Part of a small language model's weights.
Size: 15 layers, MLP 640 SiLU, vocabulary 4096.
Architecture: RMSNorm before each block, learned and rotary positions, untied embeddings.
Training: 287M tokens, 4384 steps.
MLP neurons of a small language model. Each row is named by its layer, matrix (down: output weights) and neuron, and shows model dimensions 0-95. Each number is 50 + 10 x the weight over its row's rms, rounded and kept within 0 to 99.
After each neuron's rows, "fires before" lists the tokens most often just after its 100 highest values on Wikipedia text that the model never trained on. A number after a token or word is its count.

L7.down88:44 50 44 51 53 42 51 47 59 45 44 44 52 48 18 39 50 42 37 43 57 47 54 57 56 70 61 45 51 57 50 65 55 57 44 58 61 46 47 56 54 34 42 33 42 53 53 29 56 48 50 39 61 42 31 50 57 60 45 40 40 36 42 61 46 42 53 41 59 46 42 46 46 55 47 58 36 46 45 61 46 46 59 54 40 65 58 51 46 33 54 53 37 61 43 54
fires before: "the " 26, "to " 7, "a " 7, "that " 5, "it " 4, "an " 4

L8.down439:46 35 56 52 45 43 60 64 43 42 57 73 42 51 62 46 37 35 45 44 56 48 58 58 46 61 44 54 54 57 45 63 63 65 55 62 46 54 42 40 45 48 43 66 33 47 56 55 43 53 40 42 44 47 30 44 53 40 46 57 57 65 49 52 29 53 62 56 70 37 35 31 56 48 42 43 41 50 45 40 41 68 49 60 64 57 42 72 57 47 63 45 63 36 49 56
fires before: "″" 33, ") " 8, "." 7, "′" 5

L3.down609:58 41 68 37 63 64 42 37 44 49 72 37 41 47 46 52 46 37 46 41 42 60 50 61 41 50 53 51 52 65 39 56 38 41 70 51 63 43 52 38 28 47 65 38 38 38 47 59 39 49 70 51 42 49 57 35 55 45 50 50 45 71 57 53 52 60 71 48 44 45 45 41 51 60 52 50 49 65 64 47 41 57 55 47 47 54 36 68 45 38 65 40 39 43 47 47
fires before: "\n\n" 52, "C" 6

L3.down421:45 47 55 53 65 51 51 45 52 55 50 53 34 53 25 43 33 31 55 49 58 60 65 59 47 48 50 54 56 42 53 56 53 47 55 49 42 48 49 63 50 49 67 47 37 45 48 60 45 46 38 65 50 46 45 33 49 52 32 45 58 44 48 37 56 34 66 24 48 32 56 60 71 66 39 44 53 32 53 42 51 54 41 63 39 50 62 68 66 38 69 72 46 51 53 49
fires before: "\n\n" 55, "- " 23, "\n" 8

L6.down140:41 36 32 38 42 55 41 59 58 50 48 66 47 54 59 38 49 49 65 49 65 47 51 64 40 52 48 50 35 57 64 35 56 42 45 45 39 63 48 54 61 55 50 59 35 56 46 60 60 52 50 44 41 59 39 57 46 25 35 44 47 70 66 49 51 62 56 56 30 52 56 62 51 59 34 42 76 54 47 71 55 46 48 53 56 50 50 38 42 41 59 44 47 51 52 54
fires before: "\n" 54, "\n\n" 30, "ec" 6

L8.down262:55 58 46 57 57 53 50 54 47 44 63 30 52 66 60 50 73 56 58 65 44 48 46 46 54 44 55 47 36 55 62 31 54 44 54 70 56 47 48 44 62 42 41 37 49 58 42 49 46 43 58 59 68 58 54 56 61 69 43 43 41 53 48 67 30 68 47 44 36 38 69 41 46 47 47 26 47 39 54 61 55 53 55 45 45 47 69 63 46 35 56 69 44 55 31 43
fires before: "." 19, "p" 17, "(" 10, ")" 4, ") " 4

L9.down503:57 56 71 52 47 51 60 53 40 52 46 62 45 57 41 42 55 43 57 56 38 58 51 44 50 59 42 38 39 23 49 42 33 46 58 38 53 57 33 39 44 41 40 37 56 47 56 50 75 60 37 50 51 61 50 52 43 32 24 58 55 46 29 72 62 51 46 64 45 50 19 50 50 57 51 53 43 39 53 36 38 52 64 41 42 58 38 58 49 49 59 47 51 44 56 37
fires before: "4" 17, "2" 12, "3" 10, "1" 9, "5" 9, "0" 7

L3.down474:67 60 51 66 71 55 65 49 37 72 59 67 30 53 39 45 27 35 39 71 48 51 47 51 57 56 49 51 42 38 32 47 53 48 42 49 33 60 42 61 54 51 51 39 55 43 60 67 39 61 51 54 43 48 65 53 35 43 40 53 43 27 40 43 49 49 53 49 45 28 55 54 50 63 49 47 49 44 52 52 42 35 54 53 68 52 45 62 51 66 67 49 45 62 42 55
fires before: "\n" 80

L10.down67:42 69 53 54 63 59 40 52 45 41 61 49 44 46 58 69 52 49 42 77 52 42 53 51 45 37 38 42 39 31 47 56 48 47 52 44 47 48 65 35 41 40 68 43 45 64 38 29 47 36 40 51 36 54 36 54 66 41 36 63 54 45 50 70 53 46 45 39 32 44 35 52 42 43 43 64 46 63 62 37 45 48 56 56 50 58 35 50 55 46 40 29 67 46 50 41
fires before: "| " 47, "|" 8, "an " 6, "a " 4, "ts " 4

L7.down586:52 48 47 41 38 47 61 45 52 37 41 20 40 29 46 43 66 46 40 47 45 62 59 48 52 62 42 56 46 55 67 52 44 30 54 63 27 59 32 58 55 75 60 73 60 57 54 45 61 47 30 55 53 47 42 43 45 56 61 64 61 60 51 43 58 38 53 43 54 40 52 65 52 26 52 51 50 41 42 40 65 46 54 46 54 46 61 54 43 55 64 54 50 60 43 55
fires before: "s " 44, "\n" 15, "s" 7, "." 5

L4.down446:49 60 54 54 51 41 38 39 36 34 67 69 57 54 56 47 55 52 54 55 45 43 61 45 58 55 26 49 64 49 38 46 59 55 59 53 50 68 56 50 58 37 42 52 52 39 42 50 50 55 48 53 56 32 60 57 41 46 33 51 63 66 17 55 67 36 64 48 52 42 58 72 49 55 55 56 43 60 58 65 69 49 29 51 32 61 56 56 45 57 54 51 53 41 57 52
fires before: "- " 34, "| " 20

L3.down397:56 52 57 59 49 55 50 53 38 57 35 50 47 56 32 51 50 43 63 35 36 55 75 63 38 47 44 37 56 59 42 43 63 45 53 47 47 51 45 50 48 47 50 45 43 38 42 52 57 54 46 45 72 71 43 39 30 66 39 54 45 44 41 60 63 40 54 46 55 35 45 31 47 56 49 42 54 28 56 23 55 50 36 44 34 46 69 48 67 42 28 65 30 63 50 44
fires before: "\n" 37, "\n\n" 5, "le" 4, "ly " 4

L8.down12:45 39 61 63 48 57 60 39 37 45 41 54 59 54 40 57 48 50 40 49 33 30 50 49 42 38 48 50 57 64 53 37 62 46 51 41 34 37 42 29 40 52 57 49 34 51 69 38 50 38 36 62 61 50 37 48 29 62 60 51 45 50 58 57 52 47 59 59 52 59 39 55 51 55 53 50 43 78 44 57 44 59 35 48 30 63 63 46 60 43 47 57 37 56 64 52
fires before: "\n" 92, "\n\n" 8

L11.down311:51 59 33 57 43 38 75 64 51 59 39 52 56 65 80 49 53 53 58 46 42 45 55 44 49 59 48 56 50 65 35 48 39 34 28 50 52 52 52 40 46 45 63 53 42 45 53 60 71 60 64 52 30 49 47 39 50 55 51 59 59 59 62 45 48 54 44 65 25 45 49 38 53 50 46 55 21 57 40 58 46 57 59 37 58 41 72 48 57 60 60 39 40 61 70 48
fires before: "uk" 16, "′" 10, "u " 10, "i " 8, "7 " 6, "a " 4

L10.down443:57 51 34 50 44 43 55 38 48 54 39 55 60 54 34 46 62 57 40 52 55 60 46 48 44 57 52 55 48 42 47 53 34 53 59 60 39 44 49 45 59 43 40 54 46 53 64 43 33 25 49 44 71 47 42 55 45 65 48 30 47 53 56 48 47 47 54 51 69 49 54 35 51 41 74 45 69 53 46 67 53 52 40 68 62 31 38 44 44 39 54 44 43 55 47 59
fires before: "′" 13, "°" 13, "th " 9, "5" 8, "4" 7, "″" 5

L11.down512:48 51 64 55 38 27 33 68 48 41 53 29 49 33 44 42 45 28 55 56 60 41 62 62 69 51 36 51 47 46 47 30 50 50 72 56 51 58 73 62 61 36 35 42 28 55 34 47 29 60 55 70 47 50 61 51 53 38 46 52 64 50 51 50 38 59 53 45 44 48 55 58 54 55 58 36 54 58 60 61 35 49 53 37 55 53 43 43 47 49 44 57 51 40 56 57
fires before: "1" 11, "7" 10, "9" 10, "8" 7, "2" 6, "6" 6

L6.down176:49 49 58 50 49 59 44 44 39 41 45 56 38 55 34 54 52 77 38 37 46 47 55 76 41 39 45 43 27 44 48 38 36 70 39 58 56 67 51 57 45 65 55 41 42 46 53 58 60 61 44 47 45 39 73 30 41 64 62 49 58 40 30 54 48 29 51 54 48 52 41 51 48 50 46 49 39 43 42 60 47 51 45 59 49 52 34 57 33 46 35 30 44 48 37 41
fires before: ", " 28, ". " 19, "." 6, "ly " 6, "s" 6, "'" 5

L8.down79:56 65 70 60 66 59 65 54 46 51 44 37 34 46 32 63 37 51 54 60 47 63 47 40 46 58 45 32 30 49 49 44 57 23 50 41 34 51 31 63 53 56 50 44 52 45 48 57 42 40 46 48 53 48 56 61 66 48 56 54 40 36 44 52 58 45 36 61 44 57 37 42 50 52 46 38 37 55 74 42 60 42 52 53 58 57 53 57 47 66 43 51 46 45 46 46
fires before: ", " 20, ". " 12, "." 10, "\n" 8, ": " 5, "==" 4

L4.down362:36 27 69 53 63 49 56 37 56 27 52 53 38 51 42 49 50 49 34 68 43 57 52 46 44 46 53 55 51 48 48 54 58 58 72 59 36 47 35 56 55 45 70 48 54 52 52 54 52 51 42 46 53 57 47 50 36 58 37 49 45 43 55 35 54 52 65 55 35 45 73 64 65 58 45 44 50 61 34 69 34 53 58 57 38 37 53 56 37 36 64 42 46 52 34 55
fires before: "\n\n" 45, "\n" 39

L4.down351:66 38 63 71 56 59 55 56 64 50 49 43 35 33 41 63 41 44 43 56 60 58 58 54 41 40 45 48 43 58 43 42 37 63 64 56 54 55 41 48 50 68 57 54 52 64 66 54 64 42 39 64 30 47 50 30 49 52 59 44 43 37 67 58 56 38 47 39 39 47 40 53 54 59 53 66 38 49 57 38 68 33 51 58 50 41 59 65 63 59 49 46 58 48 35 50
fires before: "\n" 51

L3.down22:45 58 46 38 46 59 45 44 35 62 57 49 63 43 39 38 45 38 56 67 42 50 54 37 60 46 37 56 58 57 69 53 54 60 37 50 35 46 48 60 42 53 42 58 38 39 50 43 43 65 44 42 58 37 52 59 43 44 49 48 35 43 49 49 57 44 45 57 46 57 36 54 32 56 61 46 47 46 52 52 48 58 48 73 38 56 46 49 54 69 34 42 44 62 35 53
fires before: "| " 27, "is " 15, "=" 6, "\n\n" 5

L9.down169:46 49 58 42 44 56 49 42 44 41 54 42 64 31 26 72 47 51 45 42 47 35 51 50 52 48 45 46 51 31 57 44 53 55 46 46 60 57 41 62 38 42 70 57 43 53 57 57 51 49 66 56 45 73 36 48 46 42 50 46 68 54 55 51 56 48 38 49 48 50 50 42 60 44 52 55 44 20 61 61 60 48 60 49 65 47 39 53 55 47 43 49 52 60 46 63
fires before: ", " 32, ". " 21, "." 17, "'" 10

L11.down71:39 39 63 33 35 47 60 59 50 51 53 40 50 38 41 48 53 38 61 34 47 65 44 49 42 66 37 46 45 38 37 43 44 40 37 23 47 46 45 63 51 32 54 38 43 56 48 54 34 51 65 45 51 40 40 44 49 60 48 54 37 65 59 72 59 55 45 32 64 41 61 47 41 44 31 49 44 32 52 65 61 45 61 51 51 53 56 53 38 39 51 58 59 56 55 58
fires before: "| " 70, "|---|---|---|---|" 8, "|" 8, "|---|---|---|---" 5, "|---|---|---|" 4

L11.down295:47 51 54 59 40 58 64 54 55 42 40 53 35 59 63 47 52 39 39 43 58 54 61 42 59 77 60 56 41 55 31 57 48 49 30 41 60 54 68 42 50 42 56 50 44 45 30 42 47 60 59 61 55 29 38 48 44 40 47 40 40 58 36 38 62 35 54 58 55 38 50 36 49 58 51 41 57 61 55 51 46 53 41 51 44 45 39 52 38 63 70 45 57 38 59 42
fires before: ") " 89, "), " 6

L4.down88:34 54 65 50 53 44 57 26 49 45 57 53 48 75 49 42 65 56 41 53 52 38 44 52 46 40 47 52 64 43 49 37 42 39 50 41 47 50 48 58 65 40 58 58 37 38 43 55 60 54 33 46 46 54 45 66 46 38 37 41 60 35 30 44 55 29 48 19 58 41 59 43 64 31 52 55 37 60 59 40 42 54 51 26 59 46 52 61 60 57 50 56 46 51 48 60
fires before: "| " 29, "|---|---|---|---" 20, "|---|---|---|---|" 8, "|---|---|---|---|---|---|" 7

L9.down327:39 46 57 45 49 39 56 55 43 41 57 55 38 61 48 53 38 57 40 60 57 55 41 57 38 64 66 46 55 41 56 43 47 72 61 59 46 71 55 61 53 67 62 64 51 47 55 47 33 57 65 37 51 60 66 49 42 54 58 40 57 49 45 40 59 84 58 51 43 47 52 58 49 47 41 52 35 53 49 44 41 60 45 43 56 66 44 51 58 61 51 66 54 43 44 60
fires before: ", " 25, ". " 11, ") " 9, ": " 7, "/ " 7

L7.down38:63 52 42 56 39 45 48 58 44 38 41 47 41 70 33 58 48 40 47 43 40 53 52 50 43 57 50 43 36 47 50 52 47 88 38 42 45 48 54 53 39 61 52 53 32 53 53 60 41 52 48 38 33 50 31 52 48 56 54 42 28 32 46 45 40 40 54 46 65 37 57 34 35 50 50 42 52 75 48 49 50 61 69 66 44 42 46 46 42 60 36 65 61 56 53 41
fires before: "- " 31, "\n\n" 17, "a " 10, "á" 8

L4.down549:55 48 40 51 54 56 61 53 43 33 46 44 67 51 52 58 49 63 49 53 40 52 45 58 48 42 35 47 55 49 42 50 66 46 46 30 50 51 48 60 47 56 68 50 37 57 47 53 58 43 56 35 51 44 41 40 54 53 37 58 48 26 43 44 52 60 71 38 45 41 46 57 41 64 57 52 38 43 61 53 49 43 66 45 44 60 34 47 70 46 48 60 23 53 41 59
fires before: "s " 23, ", " 16, ". " 8, "\n\n" 7, "\n" 5

L8.down541:33 52 44 44 32 50 54 67 56 51 59 58 42 40 58 42 56 37 49 47 44 57 63 50 64 63 68 45 47 43 46 77 72 48 59 44 46 42 53 50 56 43 30 43 44 60 39 42 42 46 57 57 43 59 44 47 38 52 41 37 39 65 41 43 64 40 51 39 54 43 61 38 56 60 51 50 52 51 38 45 46 37 40 65 50 36 36 53 51 53 64 52 50 26 61 53
fires before: ") " 45, ")" 15, ": " 7, "): " 6, "); " 6, "), " 4

L11.down449:42 62 62 72 46 67 35 49 42 48 66 72 30 64 42 37 61 41 55 43 47 32 38 51 34 47 48 56 44 40 37 42 41 48 34 57 43 61 35 50 40 51 61 65 39 46 37 48 48 66 59 30 57 51 35 62 43 47 46 45 42 63 43 41 39 53 65 38 58 48 71 51 31 49 29 43 48 51 48 60 43 44 52 21 52 69 45 61 62 59 41 49 51 52 52 49
fires before: "0" 13, "5" 12, ". " 10, "4" 10, "9 " 9, "5 " 6

L10.down467:56 52 62 31 41 42 71 50 36 30 55 54 46 50 41 56 43 49 39 65 43 54 70 34 53 50 55 58 56 34 55 60 48 41 56 54 52 71 46 61 47 29 62 55 39 49 43 66 58 49 42 59 43 38 57 34 51 37 44 50 37 46 68 44 59 47 49 57 58 53 33 64 59 51 56 52 51 59 48 51 47 59 65 57 56 55 39 61 70 42 68 51 36 54 49 48
fires before: "to " 33, "ing " 13, "es " 7, "on " 4

L6.down535:47 37 45 66 35 57 62 49 61 58 67 35 54 46 34 58 50 52 39 57 41 52 45 59 54 58 38 48 54 38 40 51 53 63 43 47 60 43 57 80 47 43 57 64 52 38 57 38 69 60 56 44 37 55 37 55 23 34 46 70 62 40 51 32 35 48 52 51 34 45 59 43 60 39 56 60 42 40 48 60 49 48 44 39 53 59 72 43 67 73 51 47 52 63 34 66
fires before: "4" 17, "1" 13, "0" 12, "3" 9, "8" 8

L3.down256:41 55 63 48 72 48 45 46 36 62 42 62 44 54 49 46 41 46 33 64 49 38 35 40 52 53 58 75 70 68 40 70 58 49 49 46 46 47 64 50 64 63 40 56 36 52 54 42 43 49 55 53 45 56 49 62 40 48 36 61 43 40 70 50 45 47 49 52 28 41 49 37 57 69 57 35 45 47 34 51 38 57 56 40 40 65 46 56 56 42 45 54 39 57 63 48
fires before: "s " 23, "a " 7, "als " 6, "n" 5, "igh" 5, "ast" 4

L9.down422:32 42 60 53 42 44 49 52 57 23 49 55 69 42 55 48 57 47 49 31 39 48 49 54 56 47 49 45 74 46 42 51 45 39 46 52 46 40 52 42 40 37 38 56 39 63 42 39 33 61 59 60 51 52 53 41 51 50 49 58 51 70 66 45 49 47 46 53 43 51 48 45 68 47 46 38 44 39 47 52 59 50 55 34 38 46 62 43 34 40 61 62 65 46 55 44
fires before: "; " 17, "–" 15, ", " 14, "'" 10, ":" 7, "ance " 6

L10.down453:69 35 49 59 49 54 40 65 58 41 54 62 65 50 55 38 54 36 44 38 40 37 62 66 53 32 58 44 48 46 44 61 38 40 56 57 44 49 58 58 37 44 39 49 53 50 44 51 38 37 29 40 59 45 53 51 43 47 47 58 56 28 46 41 42 56 40 40 51 58 36 51 49 48 62 38 55 58 39 53 36 35 53 57 51 60 57 32 68 34 69 42 37 55 49 54
fires before: "3" 16, "7" 10, "5" 9, "6 " 6, "1" 6, "6" 6

L3.down514:47 42 59 28 53 53 51 48 56 44 65 43 47 50 53 45 42 37 59 40 46 59 62 47 58 51 35 43 44 58 59 50 57 75 41 45 45 57 67 45 72 82 49 59 60 50 55 50 60 51 42 61 63 53 63 45 49 40 41 47 34 51 15 52 45 50 37 40 50 52 63 38 39 51 56 53 54 62 46 52 45 44 40 28 55 55 60 50 59 53 58 45 40 39 33 48
fires before: "- " 45, "zone" 8, "| " 8

L10.down510:54 31 55 40 51 48 48 62 43 39 44 61 51 47 49 49 47 58 45 49 43 67 54 51 67 73 54 48 43 37 49 53 29 78 45 49 60 74 60 51 68 50 44 51 31 64 62 66 53 45 41 53 54 64 52 43 37 35 59 56 38 35 29 61 48 46 59 31 54 53 38 37 63 60 59 39 55 59 54 43 39 64 51 53 56 53 40 48 60 50 64 49 53 63 46 48
fires before: "- " 88

L7.down215:27 63 53 57 63 57 53 40 52 45 26 46 47 42 44 57 55 42 37 55 35 52 37 50 72 46 48 39 52 41 36 51 45 40 71 49 42 32 74 66 39 46 64 45 47 46 47 49 65 57 56 45 56 59 62 56 52 39 35 56 47 66 56 60 72 53 35 42 59 38 50 50 58 65 50 41 36 51 50 53 40 34 53 46 41 50 27 49 63 44 49 42 53 50 58 49
fires before: "\"" 53, "that " 6, "| " 4

L7.down97:31 53 77 61 54 63 34 48 48 41 46 43 51 40 50 47 53 55 57 57 24 43 61 76 55 43 53 45 43 52 48 63 58 36 58 56 52 46 32 11 51 66 65 49 44 55 35 43 61 56 40 51 47 63 34 56 52 50 53 60 50 70 61 37 51 54 50 62 49 58 57 40 53 40 52 45 40 53 56 50 66 47 42 44 67 44 66 51 45 49 60 50 62 64 47 38
fires before: "1" 23, "2" 11, "of " 11, "0" 5, "4" 4

L3.down604:65 55 46 41 40 51 49 41 44 67 57 67 51 46 55 60 56 52 67 69 50 38 60 64 50 43 38 56 35 43 57 43 54 59 54 42 47 54 70 48 43 54 43 41 43 59 51 54 50 41 53 45 44 34 56 58 38 44 52 60 53 72 51 63 53 59 57 32 41 50 55 38 82 63 47 57 51 43 38 60 52 53 54 44 49 41 33 59 61 35 60 72 47 54 64 42
fires before: "s " 66, "t " 8, "s" 5

L4.down254:57 45 53 67 48 48 44 52 49 51 55 61 64 66 63 44 47 58 36 52 46 33 53 68 55 60 28 66 70 47 52 45 44 27 58 61 46 57 46 41 57 58 47 45 43 42 55 71 56 54 50 33 72 35 57 71 34 51 52 45 59 37 50 43 65 52 67 40 47 43 48 45 58 47 66 41 39 50 52 62 47 68 61 40 61 46 30 55 46 39 53 56 38 47 34 57
fires before: "\n\n" 17, "s " 11, "\n" 10, "tain" 7, "l" 6, "m " 5

L11.down308:48 52 45 44 44 58 27 48 47 59 68 60 74 49 52 36 60 51 49 56 46 44 61 54 45 37 63 58 49 53 41 43 44 35 59 59 39 54 47 51 40 52 53 51 64 46 24 52 67 35 49 32 43 47 49 54 62 49 42 48 42 51 38 57 58 49 40 61 57 51 52 46 43 53 48 60 51 42 48 37 46 27 44 40 51 29 41 50 51 32 41 62 57 49 37 55
fires before: "| " 40, "–" 6, "0" 6, "1" 5, "9" 4

L10.down256:72 47 42 46 56 61 53 25 55 50 76 39 59 28 49 44 62 69 54 52 56 40 29 49 43 56 56 55 57 49 47 51 50 46 40 49 65 43 55 42 54 51 40 42 44 51 48 62 72 45 52 40 68 50 58 47 38 48 60 50 51 53 32 49 50 50 36 52 51 42 62 63 41 43 50 47 59 47 43 55 57 42 67 41 69 51 44 42 44 63 52 55 51 46 53 56
fires before: "″" 23, "." 8, "2" 7, "3" 7, "1" 6, ") " 4

L11.down289:44 32 53 47 56 58 52 31 41 63 59 56 40 56 48 42 54 45 42 65 47 35 53 47 28 48 48 44 53 55 61 68 39 41 63 62 32 41 61 56 50 65 68 55 33 44 48 58 58 60 53 41 50 54 45 39 52 38 55 60 48 52 65 40 43 50 68 48 47 63 50 58 42 51 62 52 48 47 48 45 55 33 45 46 50 39 55 59 65 65 62 50 67 65 44 36
fires before: "\n" 94, "\n\n" 5

L6.down142:59 40 53 46 38 58 39 51 49 49 47 34 49 56 72 52 51 47 46 57 54 26 42 50 55 52 56 48 39 52 61 44 48 39 45 44 51 70 39 40 56 43 60 61 46 42 43 45 55 54 47 36 70 59 59 26 50 68 62 50 46 54 72 54 30 50 59 29 40 52 67 57 57 55 27 46 49 67 35 74 38 49 57 59 30 53 48 41 48 44 58 40 60 64 49 53
fires before: "\n\n" 51, "\n" 34, ") " 6, "”" 4

L9.down146:53 29 42 59 65 50 34 61 43 70 62 53 42 47 52 34 45 36 47 45 67 38 56 48 42 52 45 62 46 49 49 55 53 52 40 43 41 57 60 39 30 48 54 45 49 34 63 66 55 45 54 60 51 52 51 42 61 41 47 42 47 38 51 41 43 57 50 40 46 41 59 65 47 32 53 34 37 58 51 57 34 62 67 45 55 50 41 68 41 41 53 37 46 58 67 53
fires before: "uk" 24, "a " 20, "u " 8, "o " 6, "ō" 5

L10.down254:43 29 67 53 49 43 44 66 56 42 50 62 49 40 50 56 43 52 59 60 50 64 54 56 61 54 39 54 60 35 45 43 63 46 44 54 48 40 59 38 40 69 48 55 55 57 40 39 62 46 22 67 27 44 46 49 56 57 53 62 47 40 41 40 36 34 39 37 51 38 44 46 70 58 38 46 51 40 50 48 46 44 59 53 53 44 54 37 53 32 60 51 57 56 59 66
fires before: "s " 23, "t " 13, ". " 6, "ing " 4, "==" 4, ", " 4

L9.down38:38 52 43 48 49 47 46 40 59 52 40 58 59 35 43 58 48 52 52 39 23 54 56 59 46 50 46 56 44 47 45 60 40 55 58 37 50 60 46 54 33 47 54 47 58 23 32 52 49 56 64 33 44 64 46 71 45 44 42 44 48 53 54 45 62 54 51 42 43 39 40 40 42 64 41 54 45 49 48 32 36 52 60 54 48 37 48 65 44 52 46 48 56 51 48 42
fires before: "8" 14, "5" 14, "4" 9, "9" 8, "3" 8, "2" 6

L6.down304:61 43 45 28 53 44 44 55 45 30 61 52 43 46 36 42 43 68 47 60 62 46 62 55 43 54 53 61 52 40 51 48 48 54 65 65 28 60 50 73 51 56 60 45 51 48 58 53 73 27 46 58 58 47 39 36 41 45 51 49 37 51 73 39 47 39 50 56 35 64 53 52 43 52 52 54 62 53 42 57 48 58 41 53 49 52 36 58 41 54 62 49 63 67 59 64
fires before: "\n\n" 83, "\n" 6

L7.down236:47 62 48 43 44 52 50 58 66 42 64 57 46 62 48 41 60 53 54 64 49 38 57 39 62 38 44 32 53 44 47 47 43 70 49 55 34 52 47 56 66 49 49 74 49 43 42 53 63 76 55 44 43 61 65 51 40 42 52 67 62 51 55 61 52 53 52 51 47 51 47 54 46 73 66 44 52 44 44 41 43 47 66 44 61 58 49 50 42 44 59 53 52 38 42 46
fires before: "The " 15, "It " 13, "He " 7, "In " 6, "She " 6, "- " 5

L10.down299:45 30 67 57 51 54 49 56 52 71 47 55 53 53 67 63 49 57 43 43 55 53 54 44 50 38 37 42 40 48 53 48 57 31 56 64 43 59 40 48 49 38 57 63 58 50 43 41 35 41 40 42 54 63 63 68 49 53 28 37 46 54 37 57 45 42 53 34 46 59 45 44 29 61 38 47 25 41 54 37 52 47 49 46 48 58 53 50 49 47 41 41 45 47 33 27
fires before: "| " 26, ". " 17, "′" 7

L10.down188:45 36 52 50 40 39 49 46 48 44 60 48 53 49 57 57 40 47 43 44 49 43 43 43 52 70 50 50 33 61 72 43 81 42 68 51 56 46 45 27 61 50 45 36 53 48 45 64 40 51 52 49 64 58 34 56 62 52 64 51 49 47 56 49 63 54 39 43 62 47 54 60 41 63 50 51 37 42 47 58 38 38 64 65 50 51 53 62 40 68 47 49 32 32 49 40
fires before: ". " 26, "\"" 14, "\n" 10, "′" 7, ": " 5, ", " 4

L6.down124:35 44 55 39 39 57 44 54 50 30 56 46 44 61 44 28 40 57 52 50 63 50 58 60 47 46 58 56 57 52 67 31 41 65 32 60 47 54 46 45 53 63 42 56 59 49 49 51 82 52 35 33 40 42 50 51 47 51 61 43 54 30 36 25 67 61 62 56 68 47 54 63 55 51 33 45 51 51 42 50 61 41 49 38 65 51 44 32 55 53 59 41 68 39 36 53
fires before: ", " 26, ") " 14, ")" 7, "200" 6, "197" 4

L8.down4:43 53 53 61 37 59 58 46 56 46 53 45 52 60 45 31 32 60 32 38 56 59 52 51 64 34 28 49 46 52 70 73 40 34 50 61 56 33 50 50 55 63 59 64 32 55 55 46 52 58 53 31 58 61 54 68 37 50 48 58 44 41 49 41 27 49 56 47 68 52 62 64 50 64 46 53 65 51 45 25 62 44 43 56 45 55 49 44 53 39 45 36 48 51 40 49
fires before: ", " 23, "s " 11, "s" 11, ". " 8, "way " 6

L6.down89:44 63 39 37 64 62 52 56 35 46 38 38 50 48 42 57 55 59 27 57 29 65 29 56 50 64 33 47 52 40 42 52 48 57 43 37 43 49 42 48 49 41 38 60 51 49 59 48 47 44 56 54 52 36 59 42 67 45 52 47 56 56 50 50 52 74 57 45 43 48 53 46 51 60 55 43 51 51 53 57 31 40 38 35 62 46 69 35 24 43 60 51 54 50 41 54
fires before: "| " 35, "|" 11, "(" 9, "–" 6, "0 " 4

L11.down168:46 55 30 47 47 63 49 45 28 33 62 49 64 50 54 57 58 43 63 61 60 46 36 26 68 60 44 56 55 51 49 50 40 72 43 54 58 58 51 34 58 39 51 68 49 61 54 55 56 72 54 51 42 52 41 71 29 39 48 38 42 64 46 54 45 53 53 35 55 46 56 46 57 70 56 54 48 63 33 59 60 47 48 45 62 59 48 53 47 52 64 40 59 51 46 53
fires before: "- " 62, "| " 5, "m " 4

L8.down351:49 55 51 49 44 36 41 59 40 41 63 50 46 52 50 53 36 49 31 45 53 48 60 47 59 43 57 46 49 43 28 33 46 20 37 45 61 59 42 60 36 18 44 54 56 54 43 59 58 57 51 64 36 47 44 37 38 49 42 64 55 55 46 63 66 54 42 56 50 64 44 36 52 60 30 53 60 42 41 53 47 39 40 64 54 57 62 41 50 56 54 71 46 56 55 53
fires before: "–" 22, "." 19, "| " 9, "|" 7, "% " 4, "aged " 4

L11.down456:49 54 59 66 57 47 53 65 69 54 43 52 43 48 72 50 46 52 44 37 39 69 61 63 62 49 50 58 51 41 51 41 39 51 34 52 46 61 63 47 37 49 49 31 38 61 29 66 54 58 44 59 50 52 53 56 56 36 49 28 49 69 38 58 51 51 52 53 48 63 52 59 46 52 65 37 57 54 50 63 57 57 54 65 63 44 65 54 51 70 65 43 50 49 60 44
fires before: "8" 19, "1" 13, "% " 12, "7" 11, "9" 10

L8.down133:52 30 55 45 46 61 37 42 43 28 58 36 71 32 46 57 46 76 64 43 67 64 44 45 55 43 50 44 53 34 48 48 62 54 59 63 40 54 60 58 50 57 50 40 41 35 47 52 69 52 42 38 51 65 41 55 53 48 53 53 51 33 58 33 54 45 37 41 42 40 35 37 54 59 58 48 47 40 59 46 43 47 41 35 44 31 57 53 45 78 71 45 64 63 48 61
fires before: "of " 19, "\n" 17, "- " 10, "and " 8, "(" 7